Weights of a small GPT-style language model, trained from scratch on English Wikipedia.
Size: 10 layers, width 512, 4 heads of 128, vocabulary 20898.
Architecture: RMSNorm before each block, rotary positions, no biases in attention or MLP, untied embeddings, normalized queries and keys, capped logits.
Training: 1281M tokens, 4887 steps.
MLP neurons of a small language model. Each row is named by its layer, matrix (up: input weights) and neuron, and shows model dimensions 186-313. Each number is 128 + 24 x the weight over its row's rms, rounded and kept within 0 to 255.
A block is one neuron, or neurons of one layer that tend to fire together. After each block is what it responds to, as a language model described it from the Wikipedia text at the highest values.

L5.up834 [116 114 117 146 132 117 119 154 129 106 137 131 162 146 137 104 124 110  89 174 160 129 136 192 117 121 120  63 129 100  92 144 129 136 123 179  82 149 125 101  76  99 143 123 148 116  92  97 122 135 148 133  82 134 127 128 100  78 132 121 154 131 145 136 122 112 108 117  79 145 133 136 140 111 130  78 102 124 112 108 172 159 142 151 131 140 153 152 124 123 130 129 107  90 137 129 144 136 147 115 153 158 119 103  85 130 131 161 184 174 125 151 166 146 181 133 130 133 133  93 120 165  54 116 109 114 119 112]
L5.up933 [175 124 124 125 121 120 102 141 157 137  27 135 131 102 151  95 129 120 119 136 131 173 134 141 123 131 148 134 122 156  96 138 116  97 115 128  94 128 119 111 122 112 107 143 132 125 129  76 140 133 127 119 114 111 143 134 129  87 123 112  99 128 153 120 148 154 145 156 102 135 118 116 173  91 124 144 148 163 104  94 140 158 143 132 128 136 128 148 116 150  97 139  99 124  98 160 145 132 150 162 134 151 182  88 125 148 104 157 137 153 135 132 164 136 138 108 148 139 112 103 152 122 129  99 170 111  65 113]
L5.up945 [141 109  95 142  95 153 104 126 142 165 123  97 167 154 169 108 134 150 102  98 158  90 123 148  90 118 165 112 147 133 107 147 113 119 162 121 140 152 109 124 136 135 132 149 140 137 122 114 145 144 150 103 119 143 203  90 123  98 167 170 142 114 184 164 114 162 130 143 142 110 104 114  97 105 105 132 132 107 121 120 134 150 150 137 117 144 114 155 160 117  76  92 123 132 170 136 105 150 174 117 137  77 126  69 120 149 144 169 111 128 134 103 155 118  93 120 114 112 122 193 126 157 148 101 145 130  77 145]
L5.up1351 [134 101  89 114 109 173 135 122 118 144 121 125 123 145 127 108 122 154 133 143 160 149 127  91 105 124 100 119 153 115  80 122 132 139  95 119 137 130 110 101 109  98 134  86 106 114 145 132 159 137 140 128  90 135 144  93 130 123 126 155 122 136  88 165 128 124 119 118 148 165 119  81 120 138 137  92 159  97 128 139 128 160 163 145 130 171 142 154  94  95 147  95  82 104 135 193 116 135  75  83  92 133 126 142  73 158 123 177 117 139 133 135 135 154 134 133 162 120 109 142 112 186 114 151 113 136 128  75]
Responds to: Article after role "as"

L5.up504 [135 155 168 116  77 129 153 156 154 108 111 137 129 101 153  87 164 118  80  84  91 153 105 148  89 118 182 135 122 144 144 119 143  98 127 100  71 131 123 126 123 115 131 172 115 146 100 125  92 115 114 119 125 110 138 113 129 142 139 123 136 121 147 116 119 129 129 116 128  96  88 115 119  62 139 154 148 138 131  94 118 174 123 123 140 187 116 122 149 121 153 118 144 123 127 110 128  97 121 161  75 108 159 128  62 146 171 105 116 125 106 153 142 223 135 155 113 116 167  89 129 120 112 161 133  74 148 102]
L5.up787 [167 119 136 148 155 149 102 136 105 131  67 177 172 141 158 126 104 158  99  95 138 106 101 145 111  66 191 124 104 115 127  96 111 153 145 128 113 147 114 167 147 110 133 173 138 122  80 125 106 151  91 178 130 131 109 106  82 122 200 103  90 117 126 137 134  95 122 105 124 108  96 156  68  96 109  99  99 128  88 120 129 141  63 147 163 176 173 128 114 186 119  71 112 121 116 110 137 133  87 158  98 117 146  88 155 105 145 122 135 134  85 102  92 148 133 128 131 133 128 118 136 130 118 127 141 138 107 117]
L5.up1268 [141 148  66 119 120 147 103 134 139 143 161 141 149 139 150 130 128 151  75  78  94 164 127 118 120 144 153 173 132 111 128 132 137 115 148 148  99 101 129  98 103 123 142 155 167 161 119  99 113 154 104 104 125 135  95 151  99 155 149 126 131 115 151 129 126 142 125 121 116 146 155 125 156 122 156 139 114 146 115 151 122 148 146 134 154 168 148 116 160 148 150 144 122 150 148 119 119  68 177 131 103 109 146 136 130 151 177 124 108 141  77 102 140 145 149  96 139  96 152 161 157 145 123  92 145 129 132 123]
L5.up1488 [144 131 119  94 126 143 144 133 165 112  79  59 114 126 120  80 134 164 127  94 115 162 161 125 126 120 121 125 123  84 113 160 113 117 124 155 125 117 114  91  85  96 110 101 134 129  97 113 139 112 148  84 100  92 162 112 133 108 120 125 112 121 160 116 145 158 139 128 139 118 136 133  87 129  84 179 125  87 126 143 116 156 154 122 131 191 141 170 129 143 128  92 120 139 118 127 159 151 137 111 136  87 112  92 110 138 134 105 130 137 126 117 134 113 128 102 162 104  99 115 157 150 134 121 113 122 114 118]
Responds to: Agent/means "by"

L2.up901 [113 153 120 145 124  95  98 126 110 114 112 141 137 169 151 130 128 100  96 109 112 140 163 148 184  97 120 107 126 116 162 180 153 148 135 144 132 126 157 104 143 153 123  92 134 120 116 109 128 144 134 121 151 135 149 118 145 105 157 102 149  93 131 114  88 152 135 151 176 115  94 130 108 144 151 155 125 134 120 101 131 141 122 147 132 150 130 147 107 151 111  89 120 123 160 169 143  97 131 119 121 142 219 150 157 121 146 188 155 134 128 118 115 107 127 116 125  96 113 189 165 163 137  64 118 119 108 144]
Responds to: Causal transitive verb endings

L2.up268 [168  97 142 125  92 135 146 122  72  95  98 140 143  96 120 136 136 109 140 104 126 130 134 124 124 145 151 112 115 130 135 177 102  95 124 152  88 125 149 132 170  88 164 145 140 138 107 158 132 153  96 125 111 202 156 104 146 158 128  95 177 130 117 128 121 154  85 105 114  88 127 140  79 147  99 112 167 142 116 101 132 190 134 130 150 110 138 107 146 157 146 111 114 162 123 113 190 118 163 140 105 132 136 132 134 112 117 142 160 128 135 123 142 119  96 125 133 105 173 156 123 130 148  96 135 110 139 151]
Responds to: Post-verb prepositions

L2.up921 [154 163  87 113 115 119 110 191 125 140 119 119 137 128 149 156 175 162 130  86 140  95 113 112 101  79 114 100 147 104 143 178 143 136 112 109 127 135 127 145 100 136  89 136 110 169 109 136 114 136 127 144  87 102 127 139 122 114 134 146 157 122 113 117 111 130 124  54 163 148 174 148 117 145 143 118 102 161 116  99 111 125 115 148 109 176 138 124 168 104 133 120  99 145 140 142 129 142 122 109 110 134 204 129  98 124 123 146 139 115 136 132 107 137 131 121 122 121 100 116 182 119 120 118  83  90 122 118]
Responds to: Agent "by" after passives

L3.up135 [114 139 142 132 124 140 136 137 118 102 110 108 144  93 103 131 119  84 131  74  93 154 179 175 125 147 133 122 125  87 122 167 130 120 110 164 117 125 132  95 132 136 140 126 140 164  86 101 140 126 114 111 135 115 192 117 122 130 154 121 136 140 102  95 129 124 156 141 155 128 108 118 146 162 156 134  89 132 105 106 141 104 161 130 132 152 140 148 127 144 131  92 119 140 164 169  99 179 119  70 137 130 151 117 106 160 132 165 144 184  95 160  98 104 137 178 102  99 115 158 176  91 105 101 127 127 128 147]
L3.up577 [150 137 136 133 144 130 108 122 116 112 138  94 134 162  93 127  83 118  90  96 117 134 124 125 126 138 196 132 172 117 137 149 114  63 133 102 124 140 110  80 142 119 133 157 133 175  75 128 120 142 113 103 122 138 130 100  96  99 131 106 146 146 115 138  95 122 138 139 128 111 119 113 100 146 124 131 158 166 103 134 155 133 118 140 163 172 132 157 126 154 120 128 159 138 149 141 119 156 153 109  80 136 179 117 102 144  91  99 134 176 102 108 141 193 131 193 149  94 142 120 155 158  70 113 143 105 147 119]
L3.up914 [156 132 122 116  97 145 124 144 155  76  75 130 120 162  91 172 118 114 146 143  84 129 160 147 138 122  97 129 155 132 149 115 157 119 145 125 102 122 111  67 153 135 128 127 134 136 138 131 107 126 124 157 122 120 127 128 130 134 129  95 162 134 155 132 125 142  87 142 151 152 114 134 128  95 138 160  84 122 125 142 124 114 140 120 116 137 183 177 142 149 126 128 132 182 136 165  93 130  99  97 123  96 155 131 110 123 155 115 159 158  90 120 115 172 174 163 126 118 143 142 156 134 121 110 123 127 139 119]
L3.up1082 [125 105 141 100 126 106 149 141 164 133 122 143 144 110 133 158 103 112 115  86 114 139 152 133 130 147 123  97 156 112 154 203 131 147 148 152 129 136 136  76 108 147 117 133 149 131 101 112 133 141  79 136 108 109 132 132 151 127 183 118 134 148 128 112 104 140 138 162 125 147 116 151 152 134 125 130 114 140  90  78 159 125 123 172 143 199 121 131 141 126 102 104  95 148 158 142  92 169 104 136 143 112 154 129 120 158 138 130 115 127 140 151 139 141 121 149 179 126  68 122 125 137 109 118 163  87 149 138]
Responds to: Main verb after subject

L2.up1361 [114 157 130 140 156 153 167 114 149 124 136 149 124 167 177 114 106 139 119 106 139 178 148 131 157  87 163 122 108  95 166 150 123 107 114 132 135 150 147 131 123 142 138 165 118 149 112  92 128 114 120 108 171  94 148 163 116  81 146 148 191 129 132 182 121 103 111  86 165 102 118 154  99 151  80 166 120 124 136 149 124 134 172 125 105 171 155 125 110  95 121 129 141 154 146 106 126 119 122 117 111  94 127 107 160 175  88 115 155 155 101 116  45 105 170 179 100 166 112 167 111 142 131  90 152 121 112 178]
Responds to: Table and heading structure

L5.up134 [121 143 115 122 100 160  75 120 136  89 115 134 151 118 127 122  89 122 112 121  99 110 182  83 145 130 119 154 127  64 157 142 147 132 116 123 138 150 162 140 112 186 102 164 145 135 128 114 168 136 149 122  76 156 113 125  88 108 119 161 165  88 137 134 135 162  89 113 155 119  95 120 121  92 122 165 153 145 139 155 148 117 141 111 117 143 126 158 142 115 129 141 102 152 115 119  99 152  91 117  91 142 103 134 103 171 123 101 137 126 113  85 107 111 127 163 176  93 165 144 105 168 151 102 106 142 105 164]
L5.up408 [116 119 127 142 138 165 102  94 133 126 144 130 141 155 114 157 119 156 113 143 119 142 157 114 108 136 109 160 158 108 143 115  89 137 100 124 112 163 131 110 143 155 118 157 121 113  58 103 149 137 101 124  98 115 115 149 145 107 146 133 151  50 133 112 107 109 110 119 138  55 113 120 137 121  88 130 111 120  98 133 145  99 170 101 127  84 123 191 135 153 108 120  85 117 121 133 118 169 160 116 103 136 139 107  87 109 116 124 165 162 139 126 156 163 105 150 134  87 111 157 158 187 135 102  93 131 141  97]
L5.up479 [ 82 142 134 122 125  95  92 135 171 191 113 164 121 117  88 161 112 150 105 161 113 171 137 103 126 153 130 134 131  69 157 130 113 128 141 162 129 127 131  99 123 163 103 105 106 132 107 101 144 124 105  84 125 170 113 132 126  85 109 140 164  99 151 136 163 120  73 143 107 137 106 101 115 113  96 142 111 137 129 161 158 116 133 116 164 121 115 193 136 142 116 123  91 142 166 158 125 125 133 126 110 153 103 150 114 138 119 126 149 145  97  71 130 149 104 132 146  84 128 128 144 186 135 128  97 189 146 129]
L5.up873 [ 99 116 110 142 106  98  76 136 149 148 137 116 120 128  99 110 108 141 118 131 113 112 149 128 169 132 139 173 117 142 125 114 148 108 159 122 122 116  95 144 152 127  97 100 122 122 168 138 148 109  96 102  87 132 141  82 186 101 122 153 127 102 166 119 124 152 119 118 106 102 121  79 129 124 136 139 135 137 130 137 132 134 150 129 154 128 105 194 129 113 139 125 116 136 122 103 123 128 130 129 104 172 134  99  98 139 121 143 183 120 115 118 150 154 100 147 144  69 132 145 145 147 128 146  97 179 170 148]
Responds to: Table row-end pipe

L3.up247 [143 123 121 138 140 108  82 135 135  96  80 133 179 122 121 129 145 198 135 152 120 150 156 178 124 124 165 111 127 137 117 170 120 115  93 144 109 130 125  78 118 126 142 115 104 163 145 158 140 144 164  82 133  98  83 110 114 125 195 160 128  87 130 130 127 147  95 121 132 126  60 124 129 100 112 143 117 153 152 110 136 111 113 119 139 152 149 150 171 129 105 145 143 128 134 117 142 159 116 158 118 156 131 118 138 134 142 104 135 129 104 159 131 173 138 127 149 104 120 105 144 138  95 102 143 138  88 122]
L3.up408 [151 130  96 157  93 161 123 112  99  86  78 140 139  98  85 102 110 150  90 114 157 112 143 179  94 151 182  95 142 171  94 137 145 117 107 148 106 133 166 105  99  98 107 156 167 170 124 127 120 153 117  97  89 108 115  95 125 160 197 128 114 125  93 144 119 172 109 130 105 167 117 140  81 105  78 108 113 126  94 136 145 132 144 123 127 137 129 120 105 133 112 130  89 154 140 156 122 144 157  83 132 142 134 136  85 148 137 146 171 132 137 145 155 185 124 130 170 103 112 155 124 158 147 109 131 118 108 119]
L3.up737 [135 133 112 137 122 144 136 114 122 107 116 140 137 169 117 146 174 153 134 126 116 119 151 102  94 124 113 122 148  99 116 148 131  96 149 127 153 137 126 141 105 136 119 137 114 137 118 133 140 125 157 124 136  66 125 132 125 137 172 122 116 113 175 105  94 113  96 112 143 154 130 110 119 133 108 143 126 111 132 124 141 132 152 106 122 145 172 152 149 117 158 135 114 170 168 113 147 100 107 111  77 136 138 107 126 152 121 100 132 125  98 116  84 142 127 186 111  99 140 117 117 125 123  98 123  99  99 131]
L3.up942 [144 132 132  94 139 123 116 113 135 100 148  86 112 138 117 124 137  99 143 107 144 137 135 159 103 144 134 128 137 120 107 128 120  95 113 136 108 145 128 146 128  85 163 140  70 113 150 160 160 130 168 110 133 138 137 123 113 100  92 103  86 100 165 132 115 105 105  64 138  86 149 146  96 142  96 109 138 135 115 129  91 142 122 121 131 108 112 103 163 134 133 156 133 127 108 108 163 161 150  99 107 162 115 102 101 124 167 120 140 126 101 140 154 155 126 128 114 129 148 144 118 132 136  98 144 132 117  89]
Responds to: Predicate-opening function words

L5.up318 [112 111 133 142 125 153 116 133 104 122 157 102 146 120 146 137 134 105 144 104  92 136 148  95 120 145 184 155 155 112 145  94  84  87 138 148 131 120 156 100 112 125 118 159 168 135 164 127 134 142  91 122 129 132 112 128 136 130 182 161 109 118 121 153  92 116 128 152 101  98 135 101 114 147 106  88 133 113 105  89 123 168 141 121 148 127 165 149 149 184 118 133 126 141 147 138  93 149 113 134 165 106 160 128 147 108 152 148 125 127 102 126 156 118 144 103 103  90 139 130 142 124 129 104 167 156 105 133]
L5.up414 [ 91 141 110 110 149 119  99 100 133  85 110 156  75 168 153  97  98 157 154  93 164 134 150 145 120 132 152 114 117 102 113 169 111 129 153 116 119 148 120 133 136 138  95 130 132 126  97  87 124 156 112 124  89 102 114 116 147 131 133 139 131 138 139 142  98 131 148  87 106 120 152 111  80  77 104 103 127  95 101  98 105 132 160 105 132 133 125 134 105 158 142  90 147 134 138 115  94 113  90 121 169 130 149 120 146 143 158 127 133 112 105  91 125 115 136 114 129  94 124 121 149 160  93 104 153 158  52 114]
L5.up993 [138 157  97 155 124 107 122  95 120  98  98 143 148 125 128 159 122 127  97  70  81 125 102 158 109 145 168 115 132 111 100 176 157 135 134 145  80 134 138 120 116 155 122 121 160 144 134 111 118 142 125 165 121 150 113  94 124 140 139 108 145 153 145 146 109 123 128 151 111 145 132 146 133 163 106 141 192 145 101  80 103 151 183 120 128 130 119 164 130 159 122 123 115 165 163 140 136 167  93  68 111 117 153 152 148 109 139 168 124 150  99 178 119 143 144 154 128  74  88 178 127 114 106 111 146 107 124 136]
L5.up1527 [113 128 118 116  78 146 106  96 108  93 130 128 127 143 152 173 132 130 173  85 115 194 147 146 147 144 150 105 151  90 162 138  97 119 138 157 111 159  77 110 146 133 116 123 162 158 120  77 140 132  93 136 118 116 129  97 132  98 160  77 106 123 132 122  93 123 114 174 120 142 135  68 140 109 142  97 119 158 124 105 132 114 128 120 142 163 123 165 115 149 119 115  90 113 157 115  95 132 140 111 134 106 133 100 137 161 152 135 135 115 119 139 139  98 170 129 157 106 120 136 146 163 119  89 151  93 103 133]
Responds to: Reporting verbs after subjects

L3.up1 [172 129 108 155  97 147 125 129 137 124 105 133 137 125 127 140 111 161 124 107 135 163 110 144 105 145 130 137 118 145  98 128  89 141 116 165 112 181 130 141  93 172 161 144 149 134 130 122 137 115 156 179 115 130 129 132 120 101 137 114 146 100 126 104 138 131 107 134 164 131 132 133 133 148 132 127 160  95  97 127 152 139 103 113 120 147 127 114 120  92 129 139 125 158 118 107 148 148 148 120  82 121 147 127 106 150 131 149 146 144 149 162 111 124 121 141 151  95 166 162 118 152 107  46 125  84 166 104]
L3.up242 [124 162 151 149  91 174 104 110 143 109 129 132  94 125 134 112 166 112 123  77 107 118 156 109 139 148 164 106 129 149 145 147 116 113 153 117 128 164 135  75 147 125 118 137 163 147 128  85 159 158 136 160  78 186 129 114 133  94 137 148 142 134 108 158 137 155 131 148 156 155 131  90 127 117 112 173 135 118  88 116 131 128 152 113 152  96 114 133 134 142 126 130 134 135 131 133 136 149 145  97 130 145 161 115 107 165 106 118 123 148 136 166 119 123 121 125 154 129 119 113 124 142 130 113 133 155 156 122]
L3.up505 [127 122 132 109 146 163 103 123 159 107 113 101 163 121 121 139 116 172 146  89 132 111 110 123 103 125 153 139 109 143 136 149 116 115 127 143 145 154 117 140 122 136 136 144 121 112 108  78 176 134 141 162  81 107 126 153 117  96 148 159 150 112 153 112 119  95 119 131 152 101 111 129 114 108  89 181 137 137  99 127 140 121 102 101 130 159 199 144 131 115 140 137 158 169 130 115 124 130  94 103 104  99 128 114 124 148 143  81 128 120 116 151 135 100  97 125 149 137 156 126 167 140  91 144 130 158  89 166]
L3.up1475 [129 124 134 136  99 142 134 144  99 121 151 140 120 117 123 155 142 157 102  50 125 151 170 110 183 131 158 154 131 128 114 113  98 140 155 128 130 139 102 153  93 193 128 140 138 113 151 126 132 138 162 139 110 108 143 114  83 128 159 146 155 146 170 101 135 135 115 144 140 121 107 100 130 172 144 156 161 126  69 104 109 136 170 119 128 124 128 146 154 116  83 160  97 130  89 113 138 148 128 114  93 118 149 110 132 133 144 165 136 143 111 119 113  91 148 140 136 101 141 141 125 134 120  66 162  74 107 130]
Responds to: Table cell separators

L3.up34 [133 109  93 136  92 153 122 126 142  99 147 111 125 119 159 142 157 123 141 111 114 175 155 110 151 127 147 122 142 162  63 134 101 109 168 166 144 139 138 116 121 179  97  87 118 128  74 134  95 128 103  73 130 146 125 122 108  93 100 183 162 125  97 100 105 133 138  95 130 111 118 137 142  97 156 132 128 147  90 101 119 128 138 124 134 112 169 132 165 165 120 144 114 144 116  91 157 123 127 136 108 152 164 111 126 160 144 111 123 138 115 117 116 149 150 125 131 132 136 129 143 126 103 110 122 140 151 142]
L3.up227 [139 118 102 128  99 153  63 168 133 167 136 137 121 145 127 159 115 163 150  92 120 149 150 102 106 104 144 144 127 116 123 121 115 129 134 111 138  98 141 117 123 155  97 150 142 167 102 109 129 139 128 143 165 119 110 137 112 118 141 188 128 145 141 131 123 138 115  87 113 105 146 140 131 114 138 176 138 150 106  90 149 125 118 144 128 117 138 141  88 171 115 123 159  78 117 116  97 144 134  66 129  91 125  71  98 101 186 122  97 131 116 112 143 115 149 142 144 105 122 124 149  88 118  68 140 129 129 119]
L3.up404 [138 101  80 127  90 138 145 154 103 117  82 126 163 152 145 182 173 174 125  99 107 127 126 113 123  86 107 105 130 120 109 151 110 146 167 166  94 140 103 148 105 141 134 124 138 132 106  97 108 106 165 134 156  95 164  85 130 108 121  72 182 117 167 128 113 113  94  97 142 131 132 145 100 115 110 143 148 110 134 148  95 128 139 167 109 134 126 120 132 128 156 118 146 101 136  89 129 114 132 155 158 131 166 106 110 136 144 109 160 169 105 170 104 115 206 109 118 117 150 131 107 120 100  76 115 124 109 142]
L3.up894 [ 87 117 126 149  97 121 135 125 158 139 155 115 131 171 164 144 117 179 107 117 106 154 124 113 117 139 174 127 160 112 102 143 107 141 155 155 130 130 137 111 154 136 101 165 194 140 109 161 161 109 127 114 131 150  92 144 148  93 145 164 141 145 156 133  97 118 123 153 111 103 107 102 116 105 125 136 117 143 108  93 173 120 147 130 169 167 160 118 125 151 161  94  95 141 101 105 112 104 153 119 120 101  96 115 124 169 158 101 109 149 118 120  95 139 152 129 185 131 104 127 163 125 150 118 162 144 148 122]
Responds to: Wikipedia section-heading words

L5.up175 [177  93  83 132  62 113 108 156 175  96 137  80 130 146 167 122 117 101 111 115 142 139 122  87 101 126 148 120 118 135  92 131 129 135 125 153 104 141 132  92 120 120 103 165 120 138 103 154 123 131 135 159 137 132 100 124 146 122 107 136 125 121 148 145 127  93 139 107 113  82 116 111 139 156 145 147 140  89 155 162 124 120 149 113 113 152 134 167 129 118 107 139 118 156 146 112 146 105 138 134  89 129 126  85  96 148 116 121 126 164 113 153 129 129 164 165 154 128 110 167 141 115 138 114 115 148 139 142]
L5.up327 [156 120 107 143 131 108  91 114  98 112 112 149 125 119 167 116 174 113 106 147 111 159 133 141 166 125 149 130 114 165 104 135 129 125 167 113 107 159 134 137  93 127 136 113 120 158  70 153 127 129 102 131  74 173 134 154 155 124 132 128 142 144 156 103  66 133 167 124 106 129 120 149 127 104 147 162 167 190  66 134 157 117 136 144  74 153 121 141 185  95 169  87 144  97 154 144 155 112  97  90 124 137 168 119 142 163  92 168 134 138  87 131 137 122 133  97  97 137 104 132 159 106  98 130 105 171  67 172]
L5.up472 [119  86  84  86 136 172 114 143 152 155 137 139 121 129 179 132 126 160 146  97  98 154 109 118 153 113 137 124 109  95 131  94 119 158 126  93 124 125 111 154 144 181 141 116 146 131  88 142 143 168 169 126 112 129 137 117 134 146 157 122  87 108 153 126 127 150 145 100  98 142 124 122 132 119 122 162 129 180 134 141 115 145  91 143  96 143 112 144 140 131 131 157  91 134 119 152 123 131 104  94 134 165 108  70 136 154 132 141 120 151 127 143 126 140 159  99 169 119 142 103 166  90 140  93 134 107 111 102]
L5.up1262 [112 117 113 138 115 161 129 145 152 155 171 164 110 131 119 105 107 169  92 115  93 139 126 184 108 132 133 138 119 149 136 136 117 160 142 136 146 104 156 120 138 151 102 131 166 142 147 128 138 125 137 177 155 135 192 138 161 125 151 150 132 147 143 168  83 101 133 142 150 108 118 134 124 107 154 142  81 129 128 104 121 149 128 178  98 154 159 134 148 141 124 109 135 115 127 145 141 109 140  91 155 117 134 145 152 153 139 113 138 145 110 157 101 146 140 123 171 153 150 137 133  74  94  95 112 109  92 150]
Responds to: Wiki section heading words

L3.up82 [126 135 178 146 122 200  84 135 116  80 173 174 139 122  98 131 168 163 115  84 139 139 167 111 118  74 133 117 149 127 101 120 124  90 153 121 109 113 100 179 124 117 104 137 143 154 137 152 117 111 141 127 104 102 113 143 112 147 134 160 105 104 149 120 149 155 134 168 127 151 131 118 109 151 103 139 153 118 138 164 149 106 152 135 134 103 157 165 118 172 143 122 113 133 133 143 137 109 142 145 129 131 163 147 121 204 154 147  99 130 133 109 140 105 115 139 105 109  98 182 139 111 117 116 147 101 143  97]
L3.up381 [161 156 128 170  97 125 118 165  90 108 131 138  94 105 169 141 146 143 117 130  93 126 127 148 112 124 118 100 161 107  61 125 155 135 105  91  98 118 135 105 127  96  77 170 133 149 137 133 129 136 110 151 152 126 122  97 142 165 145 174 107 133 117 166 127 159 138 117  75 115 143 128 138 121 122 132 168 119 127 105 119 122 135  96 123 147 127 125 137 140 111 117 113 116 108 146  97 133 136 113 111 125 168 150 126 144 132 141 154  92 165 116 152 115  87 159 114 111 116 123 168 104 125 139 112 130 120 104]
L3.up562 [145 170 111  93 122 129 127 126 116 154 135 139 102 165  67 127 143 100 124 108 141 137 145  94 167 108 146  99 140  89 112 181 128 120 136 108 110 155 110 151 107 159  87 144 146 125 111 130 123 141 167 115  99  78 115 154 110 101 119 152 116  83 135 112  85 124 110 131 127 111  96  60 105 115 112 152 114 158 112 117 120 164 148 112 109 157 126 140 158 132 120 129 151 140  94 113 143  85 158  84  71 118 129 109 133 161 125 119 110 146  93  95 116 189 151  99 148 118 122 162 145 104 101 121 116 155 101  72]
L3.up1341 [109 144 138 105 142 172 116 141 124  87 158 147 173 167 126 152 148 128  93 131  92 123 105 104 144 133 143 147 148 123  97 145 136  59 121 135 104 159 140  89  80 126 103 161 120 160 118 101 104 142  78 133 105 114 134  82 147 124 147 137  96 102 131 149 127 157 134  86 134 128 120  92 123 103 107 178  99 145 133 103 151 113 121 137 172 138 151 110 127 112 140 138  84 157 125 119 110 115  83 115 107 131 158 140 130 137 146 123 113 121 122 127 112 174 160 142 176  77  85 190 131 140 134 119 102  99 137 125]
Responds to: Passive agent "by"

L2.up911 [114 131 122 114  81 138 117 136 140 128 112 115 111 197 115 140 168 164 106 115 171 146 138 110 133  87 147 119 141 127 131 117 120  97 123 140 118 178 148 134  78 179 143 117 149 149 122 156 121 145 163 151 112 124 114 136 127 106 113 167 148 151 154 109 121  93 135 120 160 149 146 113 115 135  91 170 127 116  85  93 154 122 155 145 152 106 175 134 123 120 104  77 123 123 129 133 148 162 156  99 127 119 136 108 123 143 125 119 110 198 114 135 100 116 181 124 112 121 163 166 137  98 100  98 138 112 135 135]
Responds to: Wikipedia section heading words